Part of a small language model's weights: 11 layers, width 448.
MLP neurons of a small language model. Each row is named by its layer, matrix (up: input weights) and neuron, and shows model dimensions 208-303. Each number is 50 + 10 x the weight over its row's rms, rounded and kept within 0 to 99.
Before each neuron's rows, "fires on" lists the tokens most often at its 100 highest values on Wikipedia text that the model never trained on.

fires on: "| ", "2", "ac", "9", "Ath", "5"
L8.up818:53 47 55 54 56 61 56 54 60 46 64 32 37 31 55 51 39 45 53 37 39 69 31 33 31 61 49 56 41 55 53 52 44 43 60 54 45 49 48 46 38 39 48 46 42 50 46 42 51 59 47 43 48 57 64 58 42 42 48 28 60 58 51 43 41 47 54 65 50 57 50 48 39 57 63 49 70 42 68 65 48 73 42 55 43 55 54 48 57 50 47 51 44 61 47 40

fires on: "\"", "x ", "' ", ": ", "1 ", "| "
L8.up1546:34 44 52 43 58 49 55 46 45 50 51 47 57 52 32 52 43 62 39 49 68 60 62 54 46 45 47 43 52 58 49 37 55 29 34 67 40 39 38 51 39 41 38 48 59 52 43 71 38 50 46 57 39 52 46 37 55 69 61 25 43 36 44 38 54 53 57 47 55 53 41 58 42 81 70 47 52 53 39 47 67 27 40 44 62 49 46 49 44 60 49 55 54 30 35 38

fires on: "A", "P", ", "
L6.up1450:66 46 45 36 55 57 53 38 46 43 46 32 64 38 47 35 56 44 64 41 47 51 62 63 56 44 53 49 51 50 55 51 53 44 46 45 56 47 47 41 46 50 37 64 55 62 66 45 43 35 53 46 50 50 54 45 42 50 45 45 68 51 28 59 35 50 40 53 42 48 61 39 41 42 38 32 51 44 59 63 45 41 47 65 61 39 55 49 57 46 58 39 34 53 60 35

fires on: "K", ". ", "Ken", "Res", "d ", "ri "
L3.up10:51 50 40 34 44 56 67 21 33 38 54 50 46 69 36 80 42 60 51 51 43 46 56 39 40 50 54 48 44 53 43 49 60 45 50 43 50 61 47 47 49 62 55 56 51 26 49 60 30 42 47 56 43 54 51 31 67 52 59 42 69 32 58 60 72 52 54 54 42 52 40 50 45 54 46 43 60 49 43 42 45 56 44 51 38 42 69 69 48 53 45 58 37 58 47 40

fires on: "| ", "D ", ": ", "allowed ", "le"
L8.up1358:50 32 41 29 68 65 53 49 59 52 49 57 71 59 36 53 56 52 39 46 53 64 67 52 51 59 51 61 59 54 57 52 45 51 40 35 22 39 64 43 44 60 56 60 52 49 43 54 52 51 53 48 59 60 43 53 45 70 39 35 44 47 59 30 46 72 44 53 59 62 45 53 50 54 49 53 54 43 50 38 53 41 49 58 47 45 54 46 61 45 18 49 41 37 61 48

fires on: ", ", "the ", "\""
L8.up1551:65 49 54 42 33 36 48 65 67 53 51 46 59 54 76 40 64 57 44 54 50 47 50 44 60 65 48 41 71 51 35 38 59 51 46 45 38 42 51 45 43 54 64 59 35 49 39 46 46 51 41 51 72 33 25 55 29 63 50 50 50 51 53 47 40 48 54 33 48 56 57 48 48 53 46 53 31 49 68 46 43 59 44 53 51 40 46 57 55 47 35 49 49 51 52 29

fires on: "ap", "op", "anc", "emb", "ob", "inc"
L6.up1496:47 51 37 46 59 53 50 53 67 37 26 54 30 43 54 71 38 40 26 47 65 73 40 66 37 43 45 57 49 70 51 60 57 45 45 31 45 53 66 47 51 51 51 73 51 38 50 62 54 69 39 48 42 69 51 56 41 64 68 49 56 41 44 42 57 54 49 61 63 48 32 50 53 44 41 48 62 36 63 53 59 33 58 65 50 39 37 38 50 41 55 46 44 50 45 46

fires on: "and ", "L", "that ", "N", ", ", "M"
L6.up413:51 54 68 52 47 52 58 40 60 45 63 47 30 44 50 49 51 54 51 44 44 47 39 37 39 53 53 50 37 43 66 32 35 36 32 40 70 62 37 51 50 58 54 44 65 45 45 32 48 39 59 45 49 44 63 53 50 45 48 53 47 36 51 46 43 37 44 33 36 44 52 52 46 48 45 57 60 46 51 45 37 56 37 47 41 58 74 35 60 57 43 62 52 46 47 43

fires on: ": ", "as", "t ", "for", "river "
L3.up1043:45 30 62 37 47 36 39 44 48 68 42 62 41 51 37 58 59 54 55 40 60 57 63 61 41 50 54 47 65 45 47 26 37 47 43 51 49 53 35 35 55 66 49 79 39 45 51 57 39 46 58 48 52 43 42 54 35 40 34 60 43 62 56 46 45 35 67 72 55 35 45 59 47 53 63 45 51 55 50 66 45 53 46 47 40 56 62 71 52 57 43 55 49 57 61 47

fires on: "ap", ".", "'", "-", "app"
L3.up466:55 42 54 56 48 57 68 47 42 51 64 70 44 33 46 64 51 45 57 55 46 40 46 39 61 44 41 56 50 54 54 46 59 42 36 53 32 45 61 41 50 70 47 30 68 65 60 51 42 46 43 48 46 68 49 45 47 39 45 49 58 53 47 43 64 66 65 56 57 41 29 54 47 57 43 57 44 52 40 46 55 64 52 52 59 42 50 30 49 43 68 53 43 59 49 54

fires on: "w", "v", "of ", "s", "ar"
L3.up1325:55 43 56 58 40 40 41 43 60 42 57 50 57 53 27 33 41 43 52 49 59 52 67 46 57 35 59 50 54 44 43 43 57 69 51 35 48 54 67 53 48 49 47 56 56 53 45 49 45 57 49 35 45 39 49 56 53 42 41 52 67 64 54 58 47 42 61 46 53 62 54 47 47 45 54 48 43 57 66 48 51 41 38 52 51 48 28 42 48 48 37 44 66 36 49 58

fires on: "the ", "k", "har", ":", "comm", ","
L8.up872:58 46 35 44 38 47 39 55 44 44 44 52 44 66 38 45 54 66 38 49 65 43 55 53 30 42 63 39 34 47 51 40 52 46 42 55 56 59 66 48 43 33 57 51 46 55 45 54 49 66 47 56 54 47 60 53 50 62 57 52 34 43 53 58 73 50 55 46 53 37 59 42 49 44 56 35 43 75 39 43 34 49 50 45 57 54 62 54 46 41 37 53 45 42 40 59

fires on: "it", "igh", "eg", "ight ", "ir", "ut"
L3.up1069:46 57 67 31 62 54 43 60 59 67 56 33 57 33 47 37 42 42 32 43 48 47 60 50 62 42 47 46 48 55 54 64 62 39 53 50 52 26 46 53 67 46 61 53 34 63 43 62 55 53 53 48 70 42 47 47 49 32 31 43 61 61 48 45 51 49 66 58 48 56 63 41 54 36 40 41 45 46 48 58 47 54 59 57 70 40 47 60 59 38 53 51 52 66 43 40

fires on: ".", "\"", "us", "d", "in"
L6.up1718:32 47 66 36 54 64 45 54 48 57 40 59 56 48 52 38 56 44 55 34 64 44 55 54 42 33 46 51 37 35 54 44 50 61 49 60 59 48 45 60 60 31 46 37 62 51 57 40 67 43 60 38 50 45 49 52 59 52 62 66 53 54 47 37 46 36 51 59 41 62 53 32 40 52 54 56 50 54 41 53 58 51 46 68 35 46 55 40 53 54 48 42 49 50 75 46

fires on: ", ", "-", "of ", "("
L6.up1437:48 62 50 52 65 62 71 59 45 58 54 54 40 71 54 54 91 64 45 47 48 47 66 46 52 47 53 60 68 50 37 43 52 53 56 34 60 77 57 50 40 58 56 51 53 49 46 48 43 48 45 35 41 54 39 56 54 45 27 45 53 42 39 53 59 40 48 66 58 57 54 64 46 50 53 62 53 49 47 55 67 49 58 36 46 39 50 48 47 48 33 59 58 33 41 48

fires on: "ed", "of ", "ar", "or ", "ed ", "il"
L3.up1654:53 51 38 55 56 41 49 44 65 56 45 76 31 52 39 39 48 34 45 54 58 54 49 33 48 52 59 43 48 57 44 64 49 47 49 65 45 52 52 55 27 52 42 42 44 44 40 57 29 63 56 28 73 56 48 62 59 46 51 46 47 48 32 62 58 51 56 58 59 48 41 42 49 47 60 48 49 64 53 51 51 34 34 53 64 49 55 63 42 47 23 49 54 18 42 43

fires on: ",", ".", "′"
L8.up168:68 43 60 48 31 57 56 62 46 62 35 47 33 50 60 40 58 72 35 55 47 38 49 52 37 29 45 38 54 45 60 45 30 32 44 46 48 54 51 39 42 50 41 55 42 56 47 55 50 57 59 42 32 55 53 62 60 70 43 70 33 50 54 41 44 61 45 57 60 43 51 50 44 52 48 43 40 46 40 57 53 56 43 60 45 32 54 40 55 50 46 56 48 46 51 44

fires on: "th ", "first ", "1 ", "-", "second ", "following "
L6.up1526:46 25 50 56 65 48 47 53 49 43 44 56 50 62 49 48 40 32 54 48 47 42 63 38 47 55 54 64 52 48 48 59 57 62 42 50 52 64 43 48 61 36 58 49 45 65 42 52 43 64 49 67 25 60 45 49 40 60 41 50 32 66 45 54 53 51 29 43 59 27 45 50 65 61 49 55 56 50 42 58 48 54 42 40 42 57 55 42 50 47 47 41 62 48 43 56

fires on: "Th", "Tr", "th", "Z", "Hel"
L6.up235:63 64 39 47 49 34 58 38 55 70 46 55 48 54 43 67 46 52 44 50 49 52 53 43 40 46 64 46 51 53 66 35 47 56 42 46 52 49 36 41 61 68 36 35 58 25 46 46 53 61 23 57 34 39 58 43 43 35 32 43 55 65 63 37 66 41 34 55 54 40 58 41 61 52 51 66 64 40 51 57 52 48 56 59 59 47 71 52 46 43 59 52 30 54 58 41

fires on: ".", "th "
L8.up1485:53 37 46 49 60 46 46 56 37 46 52 58 35 41 53 51 55 51 42 36 53 43 57 45 48 59 52 60 52 47 54 57 56 56 60 39 48 49 54 46 51 42 54 44 64 65 53 46 59 51 57 59 57 54 57 38 38 48 57 35 47 62 69 34 46 54 26 40 48 43 64 61 71 46 60 37 67 43 46 56 55 54 47 58 46 49 42 40 47 56 45 62 57 56 32 42

fires on: "."
L6.up419:49 48 47 41 51 62 47 61 44 52 50 42 44 36 57 46 52 49 62 50 46 44 67 50 43 48 37 53 41 58 44 58 54 49 57 52 43 44 53 69 28 60 39 25 72 60 54 57 30 39 71 58 60 43 43 45 50 67 59 54 49 62 62 51 45 53 48 53 47 41 39 43 77 57 43 35 65 43 25 47 41 48 26 73 40 43 43 33 49 53 47 49 61 48 59 47

fires on: "sk", "ov", "teach", "comple", "ash", "ev"
L3.up1243:38 45 61 56 59 50 58 51 50 75 50 41 45 53 58 33 29 35 51 59 50 63 52 44 40 50 62 45 47 43 44 50 46 74 43 37 63 60 49 54 58 57 62 50 74 30 61 41 31 45 62 61 43 49 44 35 45 59 39 47 58 49 46 51 63 52 38 33 53 50 42 53 22 59 67 46 50 59 48 47 51 42 48 60 64 46 53 55 51 42 60 43 48 37 71 52

fires on: "m", "'", "se"
L3.up621:52 42 39 59 65 62 60 41 48 65 46 41 45 42 61 28 54 34 65 49 43 63 53 55 48 42 56 56 42 51 51 23 48 56 56 49 67 38 40 65 42 48 37 59 48 41 61 47 56 57 49 47 63 49 34 50 43 45 40 57 51 33 64 55 66 59 67 36 43 65 40 40 62 48 50 63 56 65 52 73 58 49 46 33 53 71 36 40 52 57 37 62 56 54 63 39

fires on: "i", "u", "ai", "ani", "mi"
L3.up748:50 65 71 61 63 49 44 58 46 57 56 48 50 52 26 32 61 56 53 57 40 40 58 43 47 66 43 41 66 42 50 32 75 51 47 44 55 41 42 45 55 57 49 38 66 42 53 56 33 39 44 55 52 61 42 41 52 57 50 54 44 50 47 46 42 53 47 59 60 54 51 51 35 54 54 43 50 40 49 52 71 39 54 48 55 57 52 30 40 38 57 52 52 49 61 47

fires on: "and ", "of ", "the ", "n", "mar", "g"
L6.up990:54 40 29 32 48 37 41 55 43 51 57 61 50 47 66 42 61 57 30 50 57 55 58 53 64 40 68 50 43 59 55 42 52 56 34 37 51 50 52 48 37 60 41 49 39 62 58 39 45 55 50 52 52 41 51 54 51 56 67 57 51 49 56 46 62 61 49 49 31 49 51 62 34 50 62 42 49 55 50 42 52 63 48 60 45 55 40 28 59 52 44 35 44 36 51 50

fires on: ". ", "-", "est ", "ell", "ul"
L3.up460:38 35 69 37 53 57 54 40 55 43 34 54 55 26 65 53 38 44 62 64 70 30 54 43 49 49 52 59 43 57 47 50 69 48 47 41 41 52 52 46 64 55 55 45 48 44 53 55 43 36 58 59 56 54 41 55 50 58 65 46 37 41 57 62 44 54 59 49 42 60 39 36 80 57 33 48 44 49 62 52 56 35 48 53 60 49 41 52 47 33 56 28 47 58 61 57

fires on: "\"", "the ", "a ", "le", "of ", "to "
L6.up567:60 47 32 44 57 44 43 51 45 61 55 58 49 53 42 53 57 49 42 46 49 48 57 59 70 43 46 51 46 44 41 43 57 40 23 58 65 60 56 55 43 55 41 40 60 59 50 64 37 52 52 41 52 23 39 57 52 37 43 46 42 47 47 50 51 47 58 55 37 42 71 56 49 63 40 72 56 50 47 56 52 46 48 57 47 46 54 34 52 60 47 70 37 48 57 45

fires on: ".", "number ", "| "
L8.up1172:50 39 48 52 37 53 54 61 14 50 53 61 58 53 54 26 33 48 48 47 43 77 39 61 51 52 34 34 60 40 58 59 69 42 40 39 53 46 39 56 45 38 40 60 61 49 62 60 28 42 67 53 55 56 50 79 55 53 55 47 53 59 63 60 46 37 75 38 46 51 60 65 58 58 69 52 46 55 45 49 45 52 56 51 58 39 66 53 53 47 52 55 43 28 45 34

fires on: ",", "and "
L8.up751:48 66 64 43 37 68 53 68 53 64 50 51 26 42 30 47 59 42 43 54 57 32 50 49 37 55 51 63 57 50 46 46 30 57 40 29 46 58 35 42 58 47 55 35 37 69 45 51 53 53 48 58 36 38 49 34 44 51 68 60 64 31 53 52 51 56 52 45 46 44 53 58 56 56 53 43 48 39 61 69 61 59 45 55 51 45 61 38 58 27 29 59 54 47 61 39

fires on: "i", "Li", "u", "ari", "Me"
L6.up1285:53 40 47 50 60 56 41 51 60 45 51 57 62 69 54 32 41 59 49 53 53 42 53 68 48 57 41 62 71 44 53 54 61 36 58 51 54 36 42 53 64 58 38 57 56 52 51 50 39 37 44 44 61 29 31 30 53 52 34 33 44 56 61 57 39 48 60 61 50 53 49 51 40 53 38 46 38 56 49 64 46 50 60 54 55 58 58 40 54 37 44 49 60 61 61 48

fires on: "M", "C", "B", "ef"
L8.up728:60 45 44 48 61 36 43 55 42 34 57 48 55 36 50 46 63 43 51 42 59 37 72 40 52 55 64 58 47 67 53 51 49 63 35 58 50 55 57 47 61 50 52 50 50 52 54 62 39 47 40 33 36 44 53 66 55 66 45 55 52 41 45 49 41 51 61 49 56 32 58 45 30 56 65 54 53 46 63 47 60 37 47 80 53 53 44 50 46 39 61 71 54 59 43 40

fires on: "we", "Le", "Se", "fe", "rec", "fre"
L8.up1030:75 46 46 52 56 59 62 52 57 61 46 60 60 52 43 48 45 43 45 58 53 46 41 67 38 58 64 51 34 42 49 57 35 60 44 57 45 32 40 48 43 62 19 55 60 36 58 47 53 49 41 66 41 60 62 38 50 57 43 62 40 43 52 42 52 46 57 61 48 50 43 68 63 46 59 51 36 61 64 48 32 42 47 45 35 47 62 41 41 40 41 44 50 49 53 70

fires on: "with ", "9", "at", "at "
L6.up1504:60 35 35 60 43 58 48 46 55 36 47 56 59 59 64 56 62 60 65 58 49 47 39 41 52 55 50 41 50 57 59 50 49 55 49 28 41 56 43 52 60 36 55 54 56 55 53 56 59 35 41 40 28 71 59 37 68 46 46 63 44 52 45 57 55 60 43 53 30 52 32 47 60 56 48 46 45 45 52 48 47 37 66 66 58 47 47 43 69 49 46 35 47 38 62 52

fires on: "af", "F", "Af", "ul"
L3.up884:51 70 50 51 37 71 46 66 54 36 41 69 55 61 55 50 47 36 53 53 55 54 59 56 51 43 34 55 35 39 54 52 60 32 46 45 69 51 43 58 56 44 62 45 58 50 45 44 47 62 49 43 49 51 31 41 61 71 47 35 37 50 48 33 54 59 46 52 53 53 53 75 42 56 40 45 55 62 48 49 51 46 33 46 57 40 48 41 63 50 42 57 48 47 75 60

fires on: "(", ", ", "as ", "including ", "also ", "especially "
L6.up1618:65 55 65 59 39 52 43 60 74 41 39 49 43 58 33 62 49 49 54 65 42 41 41 51 51 47 41 75 54 63 57 45 54 47 47 43 59 50 59 47 52 26 46 49 49 36 39 58 53 35 47 49 26 49 45 33 52 41 42 37 44 53 47 43 72 73 58 41 64 49 38 61 29 54 54 59 39 39 54 40 68 39 35 48 58 47 58 43 46 40 29 53 42 53 50 52

fires on: "i", "en", "Li", "some", "an"
L8.up580:41 48 48 53 51 54 33 62 28 46 44 48 53 52 61 30 43 45 35 40 47 55 48 57 56 53 53 61 61 31 54 52 51 44 53 60 73 50 46 46 58 57 47 43 55 42 58 44 34 40 56 60 52 41 38 19 52 57 34 69 23 33 48 50 49 52 51 52 63 58 39 55 67 54 54 53 53 75 43 61 62 51 44 44 34 56 56 32 61 54 58 50 50 37 62 52

fires on: ". ", "est ", "g "
L3.up452:39 23 46 23 48 50 55 49 37 51 34 53 59 37 38 72 37 49 52 68 43 54 55 62 62 40 47 36 56 61 49 51 54 58 35 51 42 35 49 50 53 45 54 59 41 39 41 84 45 37 60 72 57 39 43 48 40 70 58 47 61 43 41 48 52 60 37 46 38 48 45 48 49 70 41 50 48 55 41 43 49 56 52 41 58 26 46 51 51 59 46 42 48 45 52 35

fires on: "0", "I", "2", "9", "L"
L8.up1712:46 25 43 58 49 55 53 53 45 50 45 67 70 48 36 46 50 50 54 44 68 53 55 47 54 27 55 48 55 45 64 42 54 42 26 38 41 49 48 49 64 52 35 51 42 49 47 65 37 50 32 52 43 64 42 59 52 45 51 52 24 32 28 62 51 56 55 40 62 48 49 37 51 52 53 47 40 54 49 48 32 42 61 48 67 50 33 47 42 55 58 51 40 34 35 55

fires on: "ine ", "ture ", "y ", "ine", "y", "ple "
L3.up1037:47 39 44 32 29 56 60 41 50 42 58 51 59 54 42 58 47 57 41 49 59 42 45 78 55 56 45 63 68 46 44 40 42 48 57 51 46 38 54 57 52 51 43 51 67 38 47 60 64 63 46 45 39 52 52 47 39 44 64 38 52 53 43 58 41 59 47 38 61 71 55 38 45 40 45 43 58 42 56 61 53 47 53 73 50 57 43 65 51 45 41 51 50 54 53 55

fires on: "-", "Un", "un", ":", ", ", "("
L8.up1526:41 55 51 57 40 55 43 50 49 53 48 58 61 54 45 58 39 56 60 62 51 42 53 46 66 40 53 49 56 49 57 36 52 42 32 41 63 41 52 63 49 31 33 49 36 48 36 47 37 30 54 37 37 59 62 47 44 25 40 71 62 47 72 48 61 35 53 55 53 46 36 68 47 49 56 61 59 34 50 40 49 41 44 55 56 52 43 37 63 54 38 42 61 40 62 57

fires on: "spe", "he", "us", "public ", "we", "ug"
L3.up733:59 44 54 38 81 52 53 56 53 44 59 53 52 48 54 49 57 58 62 60 49 64 56 36 59 49 42 53 42 30 41 38 69 46 34 50 52 53 50 56 46 47 50 21 49 48 69 70 49 49 65 45 58 41 38 43 55 68 48 42 55 53 48 44 43 66 39 56 41 44 42 34 51 50 35 52 46 50 29 37 45 52 53 46 46 46 43 44 46 53 56 34 56 54 55 47

fires on: "D", "d", "th ", "c", "l"
L8.up707:38 60 72 57 45 46 49 45 46 62 45 50 22 45 54 41 47 43 48 31 43 54 51 42 32 51 44 60 60 52 44 54 49 56 59 38 58 52 42 42 37 57 30 54 54 48 44 41 57 34 55 59 45 42 42 47 40 54 46 49 43 42 42 66 38 57 46 61 38 55 58 40 39 59 52 70 49 62 49 64 45 57 55 55 58 37 30 39 64 59 50 34 43 34 54 45

fires on: ", ", "until ", "when ", "before ", "of "
L8.up720:37 48 77 26 35 53 54 52 72 54 41 66 51 52 55 33 46 48 51 51 46 53 51 71 53 47 54 59 81 62 59 31 63 59 40 33 50 45 61 49 48 61 48 51 35 57 42 51 34 49 50 71 48 44 56 50 49 49 41 54 39 58 38 53 41 43 54 49 30 48 48 59 57 30 53 50 42 52 55 49 48 51 56 52 42 42 37 66 49 51 33 62 48 49 55 42

fires on: ".", "| ", ":", "6", "–"
L8.up1660:45 43 58 40 40 48 42 59 45 64 51 50 48 33 52 44 45 57 42 51 59 51 35 60 58 56 37 51 32 52 63 34 45 56 48 40 49 47 64 56 55 57 48 48 42 62 59 66 55 45 52 65 58 47 53 48 61 62 50 49 38 41 54 49 45 54 45 23 44 51 56 51 49 58 68 40 53 71 33 45 59 39 41 53 35 48 62 54 42 54 57 54 36 35 57 36

fires on: ".", "road ", "\"", "it", "a "
L3.up1365:63 47 35 40 57 49 42 48 43 47 53 50 80 58 50 43 41 49 43 59 48 48 39 42 43 38 46 41 47 32 37 43 46 58 50 49 78 34 47 47 48 37 69 54 43 56 55 35 68 53 54 53 58 58 36 31 50 60 46 51 44 37 53 40 50 38 50 52 32 66 42 32 54 55 48 53 56 48 58 44 64 49 40 62 40 56 49 44 68 37 40 59 41 62 60 68

fires on: "P", "L", "C", "st", "De"
L8.up1194:43 52 29 41 42 74 47 34 63 54 54 56 60 51 62 42 60 65 40 52 49 67 45 45 48 41 44 49 43 50 58 42 54 58 59 53 65 43 31 51 46 53 38 37 58 48 29 51 48 56 34 38 37 36 62 38 55 41 50 44 61 52 35 52 42 46 48 59 64 57 67 55 48 63 58 59 50 63 62 56 54 32 45 58 62 41 50 54 38 52 54 47 44 44 46 33

fires on: "On", "inc", "direc", "Inc", "eng", "emb"
L3.up1320:67 54 31 51 48 55 55 59 58 47 49 33 39 44 64 46 43 53 46 32 50 54 42 47 46 49 53 59 43 45 41 46 70 57 33 39 48 34 53 46 59 54 62 56 61 45 53 48 51 47 55 42 45 54 65 60 48 46 52 63 37 29 56 51 48 66 39 53 44 67 43 57 39 51 33 45 37 44 61 84 59 41 37 48 54 40 44 38 51 54 63 47 48 39 60 51

fires on: "Th", "us", "th", "y", "loc", "az"
L3.up971:45 60 36 44 71 66 44 33 44 48 67 44 51 57 43 56 38 47 39 62 38 37 28 70 45 40 37 46 65 62 52 48 46 64 67 53 53 48 39 36 41 34 57 59 60 32 41 45 42 65 43 34 41 46 39 47 36 50 57 57 46 32 40 51 46 51 40 43 28 46 71 63 50 43 52 66 47 44 49 53 55 47 63 48 64 36 51 41 48 48 50 45 35 46 47 48

fires on: "re", "comp", "reas", "based "
L8.up1167:44 50 49 46 46 56 47 62 51 34 51 63 44 61 46 49 58 45 62 34 60 60 47 63 51 51 49 41 47 52 33 62 55 56 52 56 46 55 57 49 55 55 38 57 43 69 60 32 47 42 48 66 34 55 55 66 57 54 50 50 50 56 57 50 44 43 36 36 52 56 40 56 55 52 42 29 57 41 51 37 42 64 45 70 41 54 51 19 47 46 62 44 49 60 43 43

fires on: ", ", "(", "of ", "place", "| "
L8.up90:77 56 70 43 40 65 29 56 57 56 45 40 49 29 47 49 60 60 67 51 47 50 41 58 38 41 38 61 62 63 57 50 42 45 43 63 39 35 65 48 34 59 51 53 21 43 45 40 49 45 44 28 46 45 40 65 47 51 37 33 45 50 52 61 48 59 54 38 43 48 44 57 57 43 44 50 46 43 62 39 50 62 49 30 50 40 40 53 66 44 39 33 62 59 73 47

fires on: "P", ", "
L6.up1417:40 43 58 36 56 54 46 30 38 54 46 30 62 27 51 38 52 40 53 44 50 73 52 55 56 51 27 54 59 42 56 34 46 45 53 47 56 32 50 49 44 53 54 42 46 48 58 53 56 51 61 40 50 44 57 63 22 35 55 50 60 55 33 59 74 59 47 42 49 27 32 48 39 46 50 52 46 49 64 56 59 39 59 64 40 54 47 56 43 62 50 54 52 48 47 43

fires on: ", ", "(", "July ", "°"
L3.up387:38 47 49 38 39 76 53 58 37 66 58 36 40 50 46 42 61 67 37 68 73 47 63 58 47 45 57 47 45 46 50 41 32 48 55 52 44 43 51 39 51 55 59 58 61 54 61 56 53 57 48 47 67 75 52 47 49 51 47 50 52 42 56 54 45 42 54 57 43 52 59 61 37 47 48 62 41 50 34 53 51 51 54 59 52 47 47 54 44 49 38 46 42 36 32 43

fires on: "| ", "t ", "; ", "b", "h", "m"
L3.up1058:46 43 52 45 58 50 67 39 70 55 55 53 59 52 46 33 60 46 60 31 61 60 49 53 34 41 41 42 56 56 27 40 45 57 60 49 64 58 48 54 56 39 50 52 55 53 52 64 52 57 52 56 50 50 41 58 50 44 47 44 46 53 58 47 47 37 70 45 56 53 50 61 46 61 48 56 22 53 64 67 53 58 43 52 55 60 47 60 50 55 52 45 50 60 46 30

fires on: ". ", "until ", "when ", "; ", "before ", "while "
L6.up530:37 48 38 44 36 53 57 49 39 48 37 58 51 49 44 56 45 55 68 44 47 65 55 45 57 59 51 37 62 69 53 42 59 59 34 42 45 61 61 55 48 47 61 27 50 49 46 54 46 50 46 79 45 34 62 64 53 57 49 50 46 49 53 55 45 40 28 48 53 34 51 60 59 66 59 65 54 66 46 63 58 52 45 39 51 58 55 36 57 59 45 41 39 59 44 37

fires on: "pre", "Con", "anc", "al", "con", "Pre"
L6.up1155:56 23 55 53 45 42 48 58 46 53 55 61 52 40 55 49 60 67 50 31 65 58 54 29 47 45 45 55 51 62 40 55 58 55 47 54 53 69 43 34 56 51 53 49 58 48 45 48 53 50 48 52 44 61 74 47 43 41 49 53 52 45 38 36 51 45 68 63 44 54 43 62 59 58 50 56 62 52 52 57 47 71 47 54 49 44 65 54 67 43 53 50 58 50 65 67

fires on: "b", "B", "T", "st", "L", "P"
L6.up1052:47 60 63 40 48 53 51 45 52 42 59 49 68 64 28 50 51 53 59 35 27 82 59 38 45 32 47 57 49 46 54 56 66 50 52 38 54 44 53 43 51 49 51 46 59 54 41 58 56 67 55 27 48 36 30 44 55 43 57 54 52 37 38 39 53 37 57 50 60 44 60 53 48 64 54 44 50 53 52 38 50 39 58 41 59 54 65 50 55 37 65 53 55 64 37 32

fires on: "-", "'", ": ", "Af", "U"
L6.up1736:51 50 67 47 55 40 22 55 51 44 59 43 60 22 39 54 28 38 47 49 50 65 53 41 59 52 45 63 46 42 54 49 63 47 46 44 56 42 54 62 61 50 64 38 57 54 52 47 53 45 42 35 39 68 57 48 59 60 51 56 41 46 48 45 50 54 48 45 58 39 36 50 57 49 38 54 41 56 42 43 29 77 50 56 48 36 54 43 54 45 52 46 53 48 55 57

fires on: "and ", "as ", "As ", "al"
L6.up737:58 62 62 66 60 68 50 46 72 45 57 52 64 50 38 60 67 49 51 62 58 52 55 36 79 63 50 40 60 47 66 46 59 42 40 45 56 50 58 54 42 38 51 53 50 52 64 33 51 46 56 67 47 65 51 56 63 48 53 50 60 48 49 41 51 55 49 41 34 67 57 44 52 47 75 51 66 55 53 49 51 38 36 47 47 48 53 42 49 54 53 41 46 57 64 56

fires on: "D", "th"
L6.up1348:42 52 38 44 59 61 50 44 49 53 66 53 46 41 34 62 43 43 37 37 44 46 37 44 60 40 45 41 46 57 42 35 36 49 48 51 40 53 38 56 38 38 70 67 36 50 68 45 58 39 44 47 53 48 76 44 48 34 45 48 33 31 54 48 43 50 49 50 51 50 58 50 53 40 58 52 47 48 55 51 35 50 60 56 65 39 46 52 40 44 22 51 61 40 45 73